config.yaml
n_layer: 12
d_model: 192
n_head: 3
n_kv_head: 1
head_dim: 64
d_mlp: 512
vocab_size: 2048
activation: "swiglu"
norm: "rmsnorm"
norm_place: "pre"
norm_eps: 1e-05
positions: "rope"
rope_base: 10000.0
rope_fraction: 1.0
qk_norm: false
attn_scale: 0.125
bias: "qkv"
tie_embeddings: true
parallel_block: false
init: "normal"
init_std_qkv: 0.0361
init_std_o: 0.0361
init_std_up: 0.0361
init_std_down: 0.0
init_mimetic: 0.5
optimizer: "muon_variant"
lr: 0.0073
lr_mult_o: 0.986
beta1: 0.9
lr_head: 0.00914
warmup_steps: 200
schedule: "wsd"
decay_fraction: 1.0
decay_shape: "linear"
final_lr_fraction: 0.0
batch_tokens: 16384
seq_len: 1024
doc_mask: false
train_tokens: 111200000
steps: 6788
dataset: "wikipedia_en"
MLP neurons of a small language model. Each row is named by its layer, matrix (gate and up: input weights; down: output weights) and neuron, and shows model dimensions 0-191. Each number is 128 + 32 x the weight over its row's rms, rounded and kept within 0 to 255. Numbers have three digits each. A neuron's up and down rows have the sign that makes its largest values positive.
Before each neuron's rows, "fires before" lists the tokens most often just after its 100 highest values on Wikipedia text that the model never trained on.

fires before: " |", ".", "ate"
L6.gate274:090167144125126177071161160128106109099129139138204080088085114170087142134097177130116120151144070086152080163095143106096124144144083143103168109125128136132175134061180123099124134157145142063107149123098107160082105141150062164051122189154150115182162164149158121131122134103143074112056132107112147189167130110147145136144154066200117142130081144120127124141139120117150166063138105119099164108089142076122188129138159094130124093151146155155097163083134087104199132173131091134128133103136116169079162160130071078142121175134121113129142110126133084145115081194213128128
L6.up274:178101123117159197129159145097121108088157122136169074116089149133144139122104130108167099151159143040131135134127065086076122176120159085105103149149195132099142158092191168135156151159143138118102123105132155070100147114151158091159141139146149098108203139156145168070127179165175117110129147151134110083162102151171122128126072102152145085127047078152114096171137145084122106143068109120098165122120125160186183120114095122211153090153063093095083127162110153115107153162115115091114134158130161179113159151073151127133225132098134095117141146091173141119127114136136100184
L6.down274:153100166073088107102141134160164159090083095130114179135099159121137049170127154168147185121100096108098173078117192128083160126149115121078084065121135080138098104089165123079116143177118182138137132118125171097172139084153118205130118138069098123151161164063095078099119161152110115077104142168113116162152088108082113135047146143118152163211100151110181188126115071127071167124116110132141186123104150156139149142082112135158152114112164130171113124142142118176117118111107121211119131174137113144138154053087150127146127124152142136125149111126170072149152095148143115150

fires before: " to", " the", "ed"
L5.gate26:187125076114109120146113209116157124104123146152134153158054136150122141135174120112119072121145097118090185147149100124163100107169135164124094146078155174148190174155112093108116136132111103143147109150141177074089117093158138092145155130159149115116164073180130194141145149120165074138110149165157101090070117099125126155121186115083105131091097095113073096109107159157111115124091173095129093098094148116165182069131096090114117102179214122124129157135178109153118160117122175152122058140187120128126106160176118136129119140084201130097155162150094099125198174106169177075
L5.up26:139150170160100162083163125175126106090094158121097126050168133087091099190098103130151091182069103076129186145114142129172077171153140118118138118165119127087139047111145046122174112190150165101163117158100165113154109094147139112114147106130151168122112122126128112076192139109175092136137123083200123156176125112088141163172103091149128121131148130169153120153165160120082120107132146111109110099155114120164158152122139081141089103139151095012177170110170140142107104103106131148158175139108164131131108090204166153095111094164170127078141100146121071151160155144132118099
L5.down26:119147116110094104151145131193092142122146131164186051177120157163105134081146097113129129076084126148165135179120122183145154127156119208123085175138097145129164131166183103121070081134135118162154139152134128091110152125151193096118128121135140071128104153149122163129081128106069077175064160122095125085098120140140104110187175103102086163061158085093086131151115100142143192178107127039136114153150113104134122085166126109094143141182166163135087164180124117140112139093133184149117110095165170128084087133099148106150172183121102110090111160143093115138119201083134136093

fires before: " \"", ".", " of", "s"
L4.gate160:068107107094088179146138132102135104092122118108153108152083074157209108150133113178121135106097106115096131164128116231072089164227169153091156096121123141141201160126143073086082162159204104150108104131134118178125114113140145107107159123115153099117140215154149194116145065091094129181074145173147098110171149140132128141120169107085103178115079164144099096103159131124180116116078158140147061112104097069120133132137142154106176116150124083176135115151128171104123110144130130106128160117157137094065111149147131175147127145141117111133117157125139112112185119098130173087
L4.up160:104114136132182113172122104098124090169095193106141131123163043111171102121132113068104092099085094113118126115122137081117116141169131078123118119093116091158156087158154095126104136144157115126127129121209153134162136132120170124079149084050116138086140106119121134107099072085144165131169124135166152185113174137059120119126107161104129149126101184147102097094125053167125157120131171104065076113156092160200193132087148112058163167160153197079169120137149168094102133145115103105150135084148222123119132105120160140169163050152106132110108107147162153144102132137151142148
L4.down160:131139104134161176156130094097133090148127182148128109150163122151109118120103108168139151114125154152144171108079149139147177042197133121143108066158105125143080116135101107170150154112161096124161135141107099096139135161174161106070097095138122122169130054166098051154118178097126087145085133120083138138156098084106163156128157129093114077107124171110117106119108105161120129129129080134064148095060094094121126083109145078110073158196136127133159159110090029187129168097101159133098097153095147162075120148139186071153074158108158133139203126119158099111115198125137106130

fires before: " to", " that", " the", " by", " it", ","
L4.gate12:118129120146142120117145103227158127094140162038136083086100145111144124143115165129095143131064113146151164190171052155179112126121183209132148104137137152139150128093104089105097091187114075174069094088130149110137124163136145139148160117123178088209146147127109123131105134098179106137152161106192149086179120101146140166103118135132139082194115093113145139133116068116109111134122129140154130094145135165201116068179094125184107140174140125165135088138187153074132103187127153111113120076161137105099175136150085114182132111075127132143135155129122140150114146060113163128
L4.up12:128110109126147133129112186168128083086110180107117046151096105111106167121150112122094100126141160167170202159074104101086105136133109173127117065120167074127188146088109063138077147149071121125148151144145105135121117114130126129112111151146136129182148158137115136085121136139184116168151186118172137147182091089118109182165101119143118124163148119106134128141150144087153171113091152169172086107089108104232203079144169111151112115165170126147124120163177198131182078214143100117143111112108086112144088152148113119147165076170166159170122156107154117158092159169102126128
L4.down12:144110061138165127114071156165167202129093115190139141081100167143096091135124097144118189122135172089148151079163101183114126130106115162079135103140130132091169136127105082054136131098131128149132121152121178060119063083116094147101121148127119049130126132146070126158185158087131152076144114081164144109100149172101144202170166123115149105109112128115099128147097145139163117167119125066134102134145138117156118155162167119100115046106160164088104130149138140153060143130157141124152132119108153166040076113098178140138111135127109075084133196084142121170085155113161189123

fires before: " in", " as", " the", " on", " for", " to"
L4.gate43:122156143066107153189100126122133142142111143174136154123142159097123147161085144147158123100114118117093128130199116108138110149151153151155085127153150092104101122124106233118146131174108109130156136084101134204129170116138143099115122134074215115174080145104152124128138136117151156089126198142130099137157090150100212129064193087165135147128139165123142115126127086145156074139098138150136098162140175083189157062184059110086087160056135128077107138130163068182155104143111116088094104142107139142147168116123110200148108137149188127132170177166141122117164165135157156140
L4.up43:163158156130146126114179114122125184166156142111157089136075062120163157105067117064168073071102106128072139145131155102149085095138135090091103187146112140148121106053103094146063101127138111094097079150191105105100103153118078162116124100142169139105120160158189107109111175101164075127157177088096169130164132144152103158097112144170111151128113134086129109143132131064121112093094133138154116153121121116134135126082078131134052108089121132102172167088161100141148148148098069128105122153138116074122133087082120135166145126139092099043076084125128098117094162150215123191
L4.down43:098165155107130127127128160175122167131148113144168122175082141167127166100117140136139075124122087154104134114147120096120102097168123161104119141142096114138100144108134169068086078098129166160119128171154117067174105175129188144118107074169172077099124163183115066125102156165101115134176156159118089127100097100150103120111138114156173165110094146194171153158151092110116028155117131134144084174115123160120064151107116115138088126035166202103145121103150139160113158117098135128186125075163146082122160111139098157158125100090099062078183125152141147139168205127129168074

fires before: ",", ".", " of", " in", " to", " and"
L4.gate97:139115140100099102113164107162172123090056107145077121045047085160134172083109088163178095164094135116144134171187103122093103072137105146103148154112136141108072125123116160154126145126079131132150142097075206126176135118131190195117135086165118133126181168181179138147133177113103123150161107043178123145206116188132088150113100105160085092120102097155123162122103137135104111105133161142178163116166159112132103075152097107118133092069114105119115149051155150113108139139110075115106074120168110157126140131096072105100090130138138161135128093136146114150106151161159117168
L4.up97:172138080175154123085110156083125131116137138099145128146143126156091074101105137152100118109169063049173122124124147071067079163092107122137168098176123118097144166149183137124110129086162146082104132107101117126107108123074080133193133151075095201140088181118110110086122164136139181185138082093126165082192160121067113116104117191131106117083137122110089114114143133077111149146155127191110127172162132103140111142091119153099125127121068142116111163135110186105077146183129125045107145098096126120136060103093181111106130122164129132183128091093188173097108123116127169143
L4.down97:150136181105182125139126094113156107171117165094126102158143087116108131128097150142086191161137156162141148148099153169123067136124186079106081121127102096118138121147159126143168158158128105134127053119164179122149114183062158131083116117134089081100118108116138165101149119125172121124071118073122174103144112160082112101093155099095130105073182124098138149137131093145131074093123143132158115151189067111071128067126107171110183136144127191129105158054111072127121089171164124119106079143194163157135116104095112083124151136109153168087186122087211131170056147173113130118

fires before: " |", ".", " ", " ("
L5.gate327:101156081097154143110087161141125111148120069102127162125115148198122118178098078141146192112183121101055114103143083093152062127188145188148056126098128142144166146097160113085097112177148155105125145147101164138133169106135151185157099114095122162063195093123097089126102146111113085100132116109069096143105080171103129131143101094076120150112148138105110100097172104140163152115146107173061100123162097166138093119195165142146150178182113099126182098147185169117127110143164060114120118119114119115116122093152171147121165123104141080126125091167138153087136099218164127145
L5.up327:119158098137140079096112152106126086113097141120115110138184089109148099142117129118161127156142107156098095168149122124216089149121184088087140096104145083137142073123148134141135119122134115101111102152197138114145159101153141054064124152159191115161074110132083184125116109136144170131104088157074202160148076100119104086146131096142164143088111125178176114099142104139139105118140122166128165123124141096139197120141121163094126050144151133121111113080172169134133181156154152068066136102126173050138168172097152088099176116182100158129086148142155146148068164174160119053
L5.down327:137148150118129113097194122101162101083183095139120093121140128078184113123216111210129109113046130147137158145173130139127146195116154067079175168150190141126078094114055143127083123157102121185165111069114109124103121148126105096125105119145126141136100133111154136176097107116144133093126126146094178109141125141151153108110153142115160183123080125091138091193117157130120133223155156067105100110139176152118105107181191162142178090109130131134143187112125132156102107138128194156133127088140089160131070089122089138154099168171133138171085172102106170093108166160128148129

fires before: "d", "h", "th", "al", "t", "in"
L5.gate495:154131088192146165127140138066155088177154121215119163088129097187139186130137092139134094140123097088156120145124097231103141094134115137127111118087128112117140104156112157090172181146095162133074116136115109219118109185111171150147105151128132173087151104162121101144153126122146175106121169108114145178120137150098080156174112135158133118137179198182095166134133151160131153135132100189133122087158095132145127088152104089166170136131133126139094140073099124125150134118119184193113051155133141130104107114152107168126189085129153135115189131155165042181184134106101138137
L5.up495:158152127139076109113074161065131109163131139130159154140102100137136125088146125129079157121104160151129097172132135157180112134156084114115111151072102154107124064072123131121098172150126178153090088080099058100155076119149123170139107136121099080142110107152154081135172128085189150085067114107115073164111123062100097122125166136163141100102110091077048083092171138112201059215107139094138130084119122136151122130135083049150138104158120113135121129144069115099120100116185105170193134107127115124110165047090120121131131103151156158090120139169142123169102125139134164157
L5.down495:194103113087123213077123120149151140088093103097087152102157110176103126118131133147050154129130156110167168147200088126110112102118114135132225097125099107123176111091158201177147185143149090179169148124076142159090144128132146137171091153141107163079130157108177113131110181135100115148184102187125148098196119144101124120184175127128101128143115073160150111113166071127131141145062139143107066148133110117121103109115143107172094118106124154150114077132122137154148122101145097126087097147172101165134144085118132077081163094123135208181111133156142078127186127143089100152

fires before: "ent", "ence", "i", "er", "se"
L3.gate430:104135198085074152141100107073110102118118141135131106106136180174142106105116160101160136100133141111135123136157099164174110135073104076125134131180126139154110179094127151158149177117095187112107094154083136138160049093128096139147102124068153170160049138150092043099115087102185051175109134125095127135145131157146153193109164060118156145185117092150147145094115119154164112185177114179166066066119114092125102123168105168136114132149140193164181141113114182109119118122137129155097123151157135101127134116127134158126113107056133102109142084135064150173093140126104077108
L3.up430:102047172164120171167145094126095097126106148138128092056103110143157105122108067080153146099155140140126136136184045103141117165117131114161127103124158078078144090106156190107205161143103127134148152160094044133100136108157125159125138173141091127165161085148114135090100113153156106102134156145139107181151175173049139146101161148169110090160119153177104111104125152121135150150127137184122107188164187102151146129082140135149121127064142144086122118105116154096093101194111165145088135156095094173117118119113175121088100158135083172119182058100120106092141114104137047134
L3.down430:138179144116124128113084147103098115178131162144046135123150132165124090175174106118165115141107120110123146179162144110192073140087083137086185131184141112102110165093093116131126137163151128122141110068140114169063134125143109170085111123144052185153086081153131153173113153097122158128102122103094138104125074156157139170188154139146103177148116089076129116089131119123179145124142115093134136044112165128060090122050132165213168174109140120170163152158151188152139119145143116099163159153107126148131077109170158146137123119191188174125146178142117159142110138176094111151

fires before: " to", "ring", "al", ",", " the"
L7.gate356:099143165162116153121148136141099115123085062192134105134159143145127163116130124149105081099138093101140171130093092117203111041187108200124101122129133123146137150175203102125135108124075140082154174092128115132170090154091186157146164112196140129136143083159098182167135140145152112169132147087101128182128097131134141157103172114056099071163139124097110142140165143136162098121133142148126124163094049140109112094131195138146163165117186130117150151144104171098166111144090195116160182111126121155102099131124137159116095132093046163140156145161067169119146129150147190066
L7.up356:163210196177192106081124127160140162097133084115155097119153170115144096088158134148113086093091086128140139115122153129142173085152094142134140133107144130100065105133112065139149148183143127232154142103100143124188104102063110138113122112128162145098122130125144189099132125082152110115145144118113077160143176134154099122090186148109121111118170131078138115098104168106128138162134194112090110108173095043117116094120179094102086137118171149118126147070137155162142099040130114182113104155160148176138103142165106049133112196109141110103149145124106136114173089143098171091
L7.down356:145116152083119092095106129178097211105114109126094097102158115089114130166096112188084098181058090141133159127111130126191109124156130151071101125124168164162092162162072096105166185178152144120150103211124116176122069096132129087129198130149144136167163108122096124149097107053094173074146094146131121126131058150109146153152131125059111123131092120170070157094126127134154182097142122119063153102079106115133145140081167110116165066168194105160100161124129101124158113080075115060118109113126118140176142148106129121119099094152107133114160122132136139152119159096191157139

fires before: ",", " the", " he", " she"
L7.gate328:113122084160123144117035127107140128156109133082107125122105152130190150195218148157101136136148134136136151150140096101121208147115107088054089119116187164095132181140085128108154110159171083151201100156107119141100133162108155165124147036138151144102105175124105138118104125044165069145103141100107148200102147086077138094112083136113157140134144142148203193140163125133188132117155086181126182168132114142104132141187136162096169134101142147159123127123134148152160107134131139115163073143068160126185143096111096137091072167124144149147154149115157142110150121139149146101
L7.up328:165092133182061169103119126088123152141095108095104111125062109177180143126169101127109105142088117153180160138132147097129190094124121130128148114121102206040113115133157173127133153165158081122115158151123162091107160137147170128116099098151192096138145129065126197150098150142141002165136131062161175172056139135106138118146130112126143099142125067134156103139132138089149147156197143129142114126151159120097131114137126164098085120112139166164136082093087065099125136135128070136168098105117178124164099132104135145105090159064137124122096139146090154140053159097140102088
L7.down328:138148119150128151161127144069134107153148161136140166107046177146167103161154142120208129132136099120110129148054110166141113099072120102100068137134185186132139124147147122141097133150095046083157115112140147156178148112168121134196078078095147136158136135164089140112150142137096137066151101106143179129104179173155115147110168117108109121123121179121125092100147132092112170170080136111109149095157126085199133100121096093176171108088116215128093134180128147106097144156129086114160178169156194073128129177089138159128187164112140140143181105126134169103192149103110099091

fires before: " |", " and", "\n", " =", " in"
L5.gate337:098158161106122173143104136126061111152110149083098094073155100111179155142123082140139140103115165131154146095172139163161069144156173152144107145146094101172114096117143097183098141096119071143136173139199159100124110139124076110064127173097107137142104133142151107083149180066079109120116135165167123129131157109080200130139077098119187119079147108162080109141141163183181111087142110095134118145117191127178148140182145121145138123147074121047109087112102179173086135151178104126168097099097109122085144148153164106079133067083139101129107167091129109162114079149196134156
L5.up337:177107119102204142103165156174192112169079187078180079140125142110075150117118142150096159126084113081130128192102119134106126094110147105126143126092095077096160150190113102138105103170091056164133177075175106090178112099129105094077210108093093126124138117133079115114166123087127119123085095204104101124103161132104122115094150148114074150160100091157143116129106128134141131134144074133103156155118165078112099179091106133112076123151119165148139175172160131103102163176058111124135082134136117134137120164058087131114137159129156142132161164071057148157137158136150158151
L5.down337:130202102093123126120170156133129119080127142056107167122093140113132110087171137124157125178169186123150156151090137125140124147165124141052144110115201123083163130136150129175084133129112145129137112162129115169066185123098173137094152136149082117136127199118088160169127129118087094112170153120154181141176079232120194080154096132158138128176126116122109135090094065139156120123124091151118106156177168101152186136145128118115095096211152160182128120117158141141112137125180186099173153095112128114091124176111169142152107185123163131138172108164118119124109186135169154060

fires before: "s", "t", "ted", "e", "se", "te"
L7.gate17:092141152174183143159081158123118136127139183121181156097099091131167105146121132087088094129149167104117100169170131127146121118114144146167105113125162197144121123143139186071144117107126083119103107144130139126147190128136134190201120087160108080118086101141141092140113127160115158120117166126122118170160154156088150167107112142099108074142123189202060142146134118141125110158127130156153157153103091084119119162083065084129165111104128170088192130098126142132150136205141163058130161129107012139134159115127191181084087084130115142132132111098071141048182124116120147110
L7.up17:109085150174126121156146153138118137146126183174089123112144127119173101127132148132187115116142106107150118160095124136150166100109157178184114096155140175160096104111165159054151130150123139134133164093104134145189160122150159162103125056197133172184150218118157125103121091124133147075128122121092167143144115130121117096202140162163117160132047157137180120124137099118103127134133121135149134084174138114163232069123099108165121135146148097126144184163145066101112173148128177076112093101116107131128162134126209125021100148125081134171161114178148153127105160135126131175
L7.down17:109113129158156142215133131113205063127132153132160163128110151130125180065107121059092089130126112092099129128122115141159080155186144132096154184160105117172095193170091161150116188120139106134130127137152134040147107103146140183141138115152130137102071137123086111123107103101161151175117138116116119107101187153061119103161119153067122217152113071114167115128153143166132143110122115102206189092085132111148132160074176067115124128071156168136084153148210152088157124116105126077084095129132131129144084121159162123104148091126106163142136109167150104132120152174148136106

fires before: "s", "ed", "ic", "er", "ing"
L3.gate45:107158122080133168137074164166151152112061167134134138141219156080143124148104106093140094187099131172123141127209109109107069191109111100104165143155165129153097113170148138091167127137109120136140143137147120122120114117174108117082057129168133037132132122147152120129096099168118164093154125151165176208170141101098088108135158182150107058153104173119132131099167103129146117108076121135082116080150158137196125186160168094116099152127096137131176117167127114121120096105140128143168133119064091130180176053121106160124188085102105151112154116147102098122166176116104138084
L3.up45:168131131079181102093152059064161125127097120066163076181131093122128105205147121099133093137118156162093189158103144089111101156104103123149182165093122194131126142134097146122104140137102166102107164149142172106109123149160149148156121122195166079166171137120132173078093170171083133162131061126129117161125165160110164076136154095071132137114104105127152101144166091117104127110141177116141070156069142140112152026114096171179097193115143147147102132105084098110132121123123098105072127104146130148088160115125068120169123108102166131106158082151120179102129063093095137133
L3.down45:158099107120121117066119143170151163115149170138091095114081141165144134126115174131167096143134088116170098164196113157089033142095140160099171083147142126113118151179130129156102100088116113057141099079084116165142093124189149119119130177157135142146147137090141137151219157155110154056177101091156167148136093143095102169095112110164148152065098139141154148142132133123114197131149125192159121085163125132157072202126140087113108174118096173171143085114123112154130162081174128092142136111127117104151131150164164090158124146131067152163175167184101093135091169063141129114

fires before: "n", "s"
L3.gate275:144098120143097123107109160167189130031180140085165144168083106157176118110097093134164121162146131107131115148129156184116136128139159155113206136177142125140135090164148118134106179141081129167136173160085185145122098179199128139180114153142144151115131189153129140109113168136179080078087161107173136185110128121093174154122160097111116105097121121125173177128132118087118191144115070105141176140133092090144084101136143157111184114108144101142130159107133121131089129136097192096186082116075132159193149186123161147118177089172171135131167165167110203130114129164105088120
L3.up275:165122147128163145142093134127125182115078101136136199113142126120089105201115121161150079178100100130132145136064108103147127066157105110191172115176129134127137127190092128100139143189125133134152201152203151142120075219188109105129071089156173108107158139156095178121112135091116143126137136131170112152086090112133130099143124144126127116190100122156118175172104111140170087180150113098150144143135171140149137171077072092143098142152164159161143134161155112132101140171116126153164163074137159185136142219090127148148120149158091100097160142177109154120195120153116127200
L3.down275:113133122126079158133140126115093064169176163125153129125060139106080134094161184131122131125142146129129145170100112069130097078079115127157144077152118167093088205141101105165122113144144177172120120086106061031134124137083144076125131138163117122122100050106154097110118129115081150149152122117128095140169112123162188118144139080113105172072083161190101135105118123093040156153093155110125170217184162160118083125135153106174122186166066124129106157111163099114154157151108114158154125135147162155130140176138102152144137132136082123102133120162072143116132113156168071169

fires before: "p", "o", "ist", "ity", "ign", "um"
L3.gate197:120134054137124145169120129097112114104100125130141100157143142118142118124147133124165139118096069140136120147097193141102162093151123158110104150078083179119129109056116143143096111075102141104156049108162172084193184140092107104099218135070132090141139137148144108127076098125103177085163149166113206085164130116144129103139109161122124112097102134121105168058151071138191168118112151050142157104141108182127157186123093101125141191157110153147134122154123162096087152128109140172131151164155138134128118116124190126134089114133085052087167067145106133177134165138139110205
L3.up197:109114123141108137147107171125147061175125101129113082103160171168100120083165153143162187110127117112128215189157134164111127090109065101061144162066087133125122136123111166149098115136081148126155141117156154192215127116114152130100150140171097101144132175144147083147113112120118129147143104093139096125094109126079185162060121095071139111163142221120097145101090085136160134105165122148106148141158087173149147109118088102107025111150112115146153143101135102103135117132043102126083145111140171114107105054125134079086145152139138145123132078109069130150126068103116157091
L3.down197:105084125138168100129126094120077131129157166181127125119137136156092158096123175135176090118123098145128115188132147138145168213165082100127100166107098104111106175105109056177088139124121114137104121094124057138060102070154102059120151148112175116121091083153108083094112153150191123146145193132178118164115099102113078140103123092112106151140170150152122129190157109107156101120130135162156094133102191167120135069171133070162105097139101083122141075142101148026117087141143132197169144171111138092113142100117097086108183131127075089120158110138163121104108137166071129120

fires before: "n", "ress", "ate", "s"
L3.gate164:088141154115161126107169136075147156090152117021136154123090107139128148116106110134185255124119123108093149136128148158129149089133089140165103137114132152125103091136172088110143190154218131053134163120112147166119129133175134106085070177097089086160107133102153142119139149111121140167163146143134124170120113131113161094126127130150158119164139130137120116135138138102152124066128144141101103161179071073164139157128219117148153126083081126140130122050114100111155204143124129142124131136173094143170143158111062151127104169116138108104119116084167076115114097125174146198
L3.up164:112143117199126117141144128132121138194152118160197113088125049138159137102134067133165129131093076164144085113133126133146139129137114136119119194188125148127137117093106104107129111106162110113161164136182212151130155109191145133087162151118079146082077121137130156167127091119186115153153142136122164147129136149108190095134058191169199081139175165153110052133171090120140187088131069190119133089146185137123121133153181131140182103090140100138086108150176169180156123156082109114116127132181126190063122153126128146116122132170100148137126087153146110161112114185103130130
L3.down164:071135092097093152116117144150110162111142098069112151117133068167153087164083146135143108144169103157083138111146160143150084166156083081100112158065109132122140174170133105112165194144211144099112156159116122105123137097115176127110097166141137103118122129101046123100059133073157143162098133104169184118099041068114093128151130147165122181181173081146087124096117136092102096135117176091153093163117129127134156131125120181126097106089146164095126098142191115194164111101103129098111173111086148119130133134082149180140136071074075109102196135130161109168139138144126130180

fires before: "i", "ial", "t", "se", "th", "ize"
L4.gate135:094213133177131099131116170075144143129073167093131123140125141144089125046129080114124092101120115112138121114170110134132105102126117127120099093098117124194114122184154172140157165121113169107188168133120153141144034141120171127128094098149099117196105153119140085148144153082215141126172090124180144107111111120094129066123139136142190189124163138102133128171160156080092144145114113176123157162123064125118121144139179107136130086131112126136143120122114112083123155113099101166056165074103074151180042156103106123142121152126162095101172144140083180143213136100165107124
L4.up135:121134129100120134167159170119161167093179088164122146136165128129107135154129160128194122109138085136189140166161213073110132161085176121153145083109080138143141103147111156168138198197124153143181128118126122158136108110096076048130118123140166053130146098097111107097095134120157091177116171072159100169111179077130205074142126150094197142149098106166133126165119126054167133159126088117120097158137172125174113129099125125162115105111127187124104188077146112102102114182122088063111104112126144141067115119118060100147091144149117155134127112124127149175141093076136096141
L4.down135:130157122139146164149079109148060144059175089131145080160130160126090048086138136181123141150108095093168152109135032130188116175115078122119117046136137160148121114106138064159162152118114148121195167141166122105170144111100102079154082124147198187133154136081123074147131145106149097126201116102173095107124146098088119085109111131144163126170123115152103148143095150055116165124065131172120116094147119140127125220139133093169160104145165116115100135170100103120110103091145139091159090142110118125113166147149176140189106188091120119119126094139154079127116130116147110083

fires before: ".", "w", "ug", "t", "n"
L7.gate91:131093136159126152139137126195121137141114134139085117185174108161139114125114117108114101078161117178153147106109195071141132126185121154151047135122114109107143121129111092154160193127149065091094178093129141148091147201126064125149154100127149115122161141133190153090147105117129145091092131138132142122160100188147115156073184092110139106106114079081099089109136122119083168081104153139170113137111095198126157121148159104114150165070137103153144112055149136179110173151094149179135117132154116113129109162093127130088191096118149153169126092116229162211125190089103169134
L7.up91:136090118080158131154106188126128086094155126175166123164084097112207069155098191156143143147151104127155137119132175138138128086150121137094068131121138114121190174195170117113117111124157169138038075122095169128135119147141106104159147118100138130087134147176116116045121119175169098150111112189124022107147105116103121055122166140113126106100114131034132119120141092111124195121113090111171145141119108109104126191148147144110134094131124078137098129101137109122191180105122141134155154136173074161139126125106114083151146065098120159163122078121086124133080088120089169111
L7.down91:179189166182117148126118140144182124157192115075143168144107135134086140095164146094132117152120124136104161145147046123120201120164158121167152134098114047148095154143104150094098160105140117153122138108135116149136088188172134122138132092124112116089091105046119142103096075068114134135148104106152131151124095132165200160177084205141104154156110112119174132031112128129104120130169096140138112102129158143141097085126121061141146142131135112124144123169094126165110127134134150105134066121096186121105133164088144112114146096142113148093175129128132145157018168172177214143

fires before: " of", "ed", "y", "ment", "t", "il"
L5.gate300:124134134103148204176092151168107098082101137210060097138100152152114094217157134161105153122143088131112132151109160098163212089125151139170106087111098119103128157116131134151101134118092178145085128094167148102164149179148152154096103139093096158135128121096115114131144150147133180120130112151142123166146098061162180136073235164122071103112109155151128161145156164141115071137131101129117140153118125169147189153144088111097104115150068131069081164086098086125151088158139133096136162148121137121128150173142171106188149149127115179159136144127122180116136080081168057161
L5.up300:122138137119151080114110165100102142154147149145109116123104133167170139170077143164107186135153146089073131106124150145104133094117128118148132110090166132137130152137153102093091055151100132185120158101120110099156138170160095091113097160128090148148148115136098103096148148154155225131091148104174116136132102104152172106097184102078203118125113187185131136130112163106085071157127112159091129138156110102049210161207144168120211105163122070097087139145143107146108155102124137096107114123139175101130186209123127114199137120119139166134118150153113082077181092161169178137
L5.down300:138080140133123123171132159223064122130171063133142200124136131147094106165135137099139113126115146147171095148071129108119103149120141141142153128086144115146116173140167108158112138155094103090134144117087087121135176135151106090160118101145126121165099113063175146109176166163136105092144144150160143153105154150148076133142124154163144125124134034109124075095172144193150109102098146124120086161092142233125111123102088147072150137184229196104171194147151070134127152202118153113088143108175095125130127116164098117172162108093144102135119183103094140162143141137139146095

fires before: " |", "er"
L5.gate185:170116160056127135135127140097083118122115147135200116176116132074109141168139150107096096160109125106121154110093116158096154123126121179133147099113173182162120102127120150186137117088139157080125086071093116095148099182138151068160139125120088133150136131107140173106161142165127131116149133113189132095159154048106205143164091105132071137151081137120131066147126122083184136090107113102185139087087108130142215132187145143086092149119128066173139108100156060126179133122097133131154104088058131134171140110167068105102123166166087135112085100163145150167171148125104186077
L5.up185:131139106071156164148138089119110116108133078076083134108116092180079080125087163132156156054088135121144093183129070146099108119128087090122106143183117100091143167162129133115143147100143147065124115106111202100144185133170109148086152161172123140101098164143137106140146100103134173121120123131141153168127152100153149088105143061179162112080138112142166050146114095121152140138136112153143108131072156090079126071140150084204074186146121099094104098144084140135091176138168138109133106149148178118020077160131092165136086114091148189113174148104155144094105125095160125129
L5.down185:049147126120103092114125080132170105092113122119146138124174169110100144138131131126190138105094119101173120095085120163129108158108147159116138117087143178169145126056121137108101045150180120176128166142134094153142071072100149117127157165120168171149171119060118132073125140107148085085137141176134111093131193136131111149129181133144104121188172199129145178134092149137081110157124090113075158161129194131155092091063073107126200096099131118143164108118123116118082091085153194130075118122151159092157128162127145161138223128127141163149171138131127059129135130128147081138

fires before: "S", ".", "gan", "K", "P", "k"
L6.gate494:081107116111079091079128128115117093092095163127149105181139100175148141100158169132159141184087128111126087124138196099092129085159133132100068141129127140148111144118131116126118184096155210069089081168140143179155152153116128104120093110142142104166164142140129115118166104171089089138104145134136148123183047139078132078154115141105138138182117128075167142143119134121129188135148136115187196116138075137159108084092151153120091116199105123145138109116171104168159100164147124173205148130179052116121181192131146172157170130075118145094111143101070093107138124108120062085
L6.up494:113116090187112097136112142157127120133180107123146098144223117136080177178141089188125162193153126099137089126103110117145132171093096151202053186150143134112104171084161152159144124123068105020111156125116134128093133124071174113115135122107151197175105102127163060127163122155143117125167142146114098155105096137123102100128142123120153150096172107102123160112113126070132129131078094095150149086102156130093094081083095092182175076128153105133101154168146154152182153156145081091131120109119065130105093066094151110131126175107166154111170150117160150109095132087134082119
L6.down494:126103118075100125095132123160107104128099121161143135118152144131184134023103142131170130138105161077222162113125146074120151147160149166160079176084122183150091112059107077170078113164115154080125175102138165083140169172120205121108123126154133135160153125148085136164168114155150058148179090167106171108171082136100141133133120118090138110156096112066139133139126117087134145100224073095067123166090103136148117078102095130113145120122150095105112114167117073128171156144090173154101124173161158100141159087106149135100127135095143179126112191121102094105142135111110117144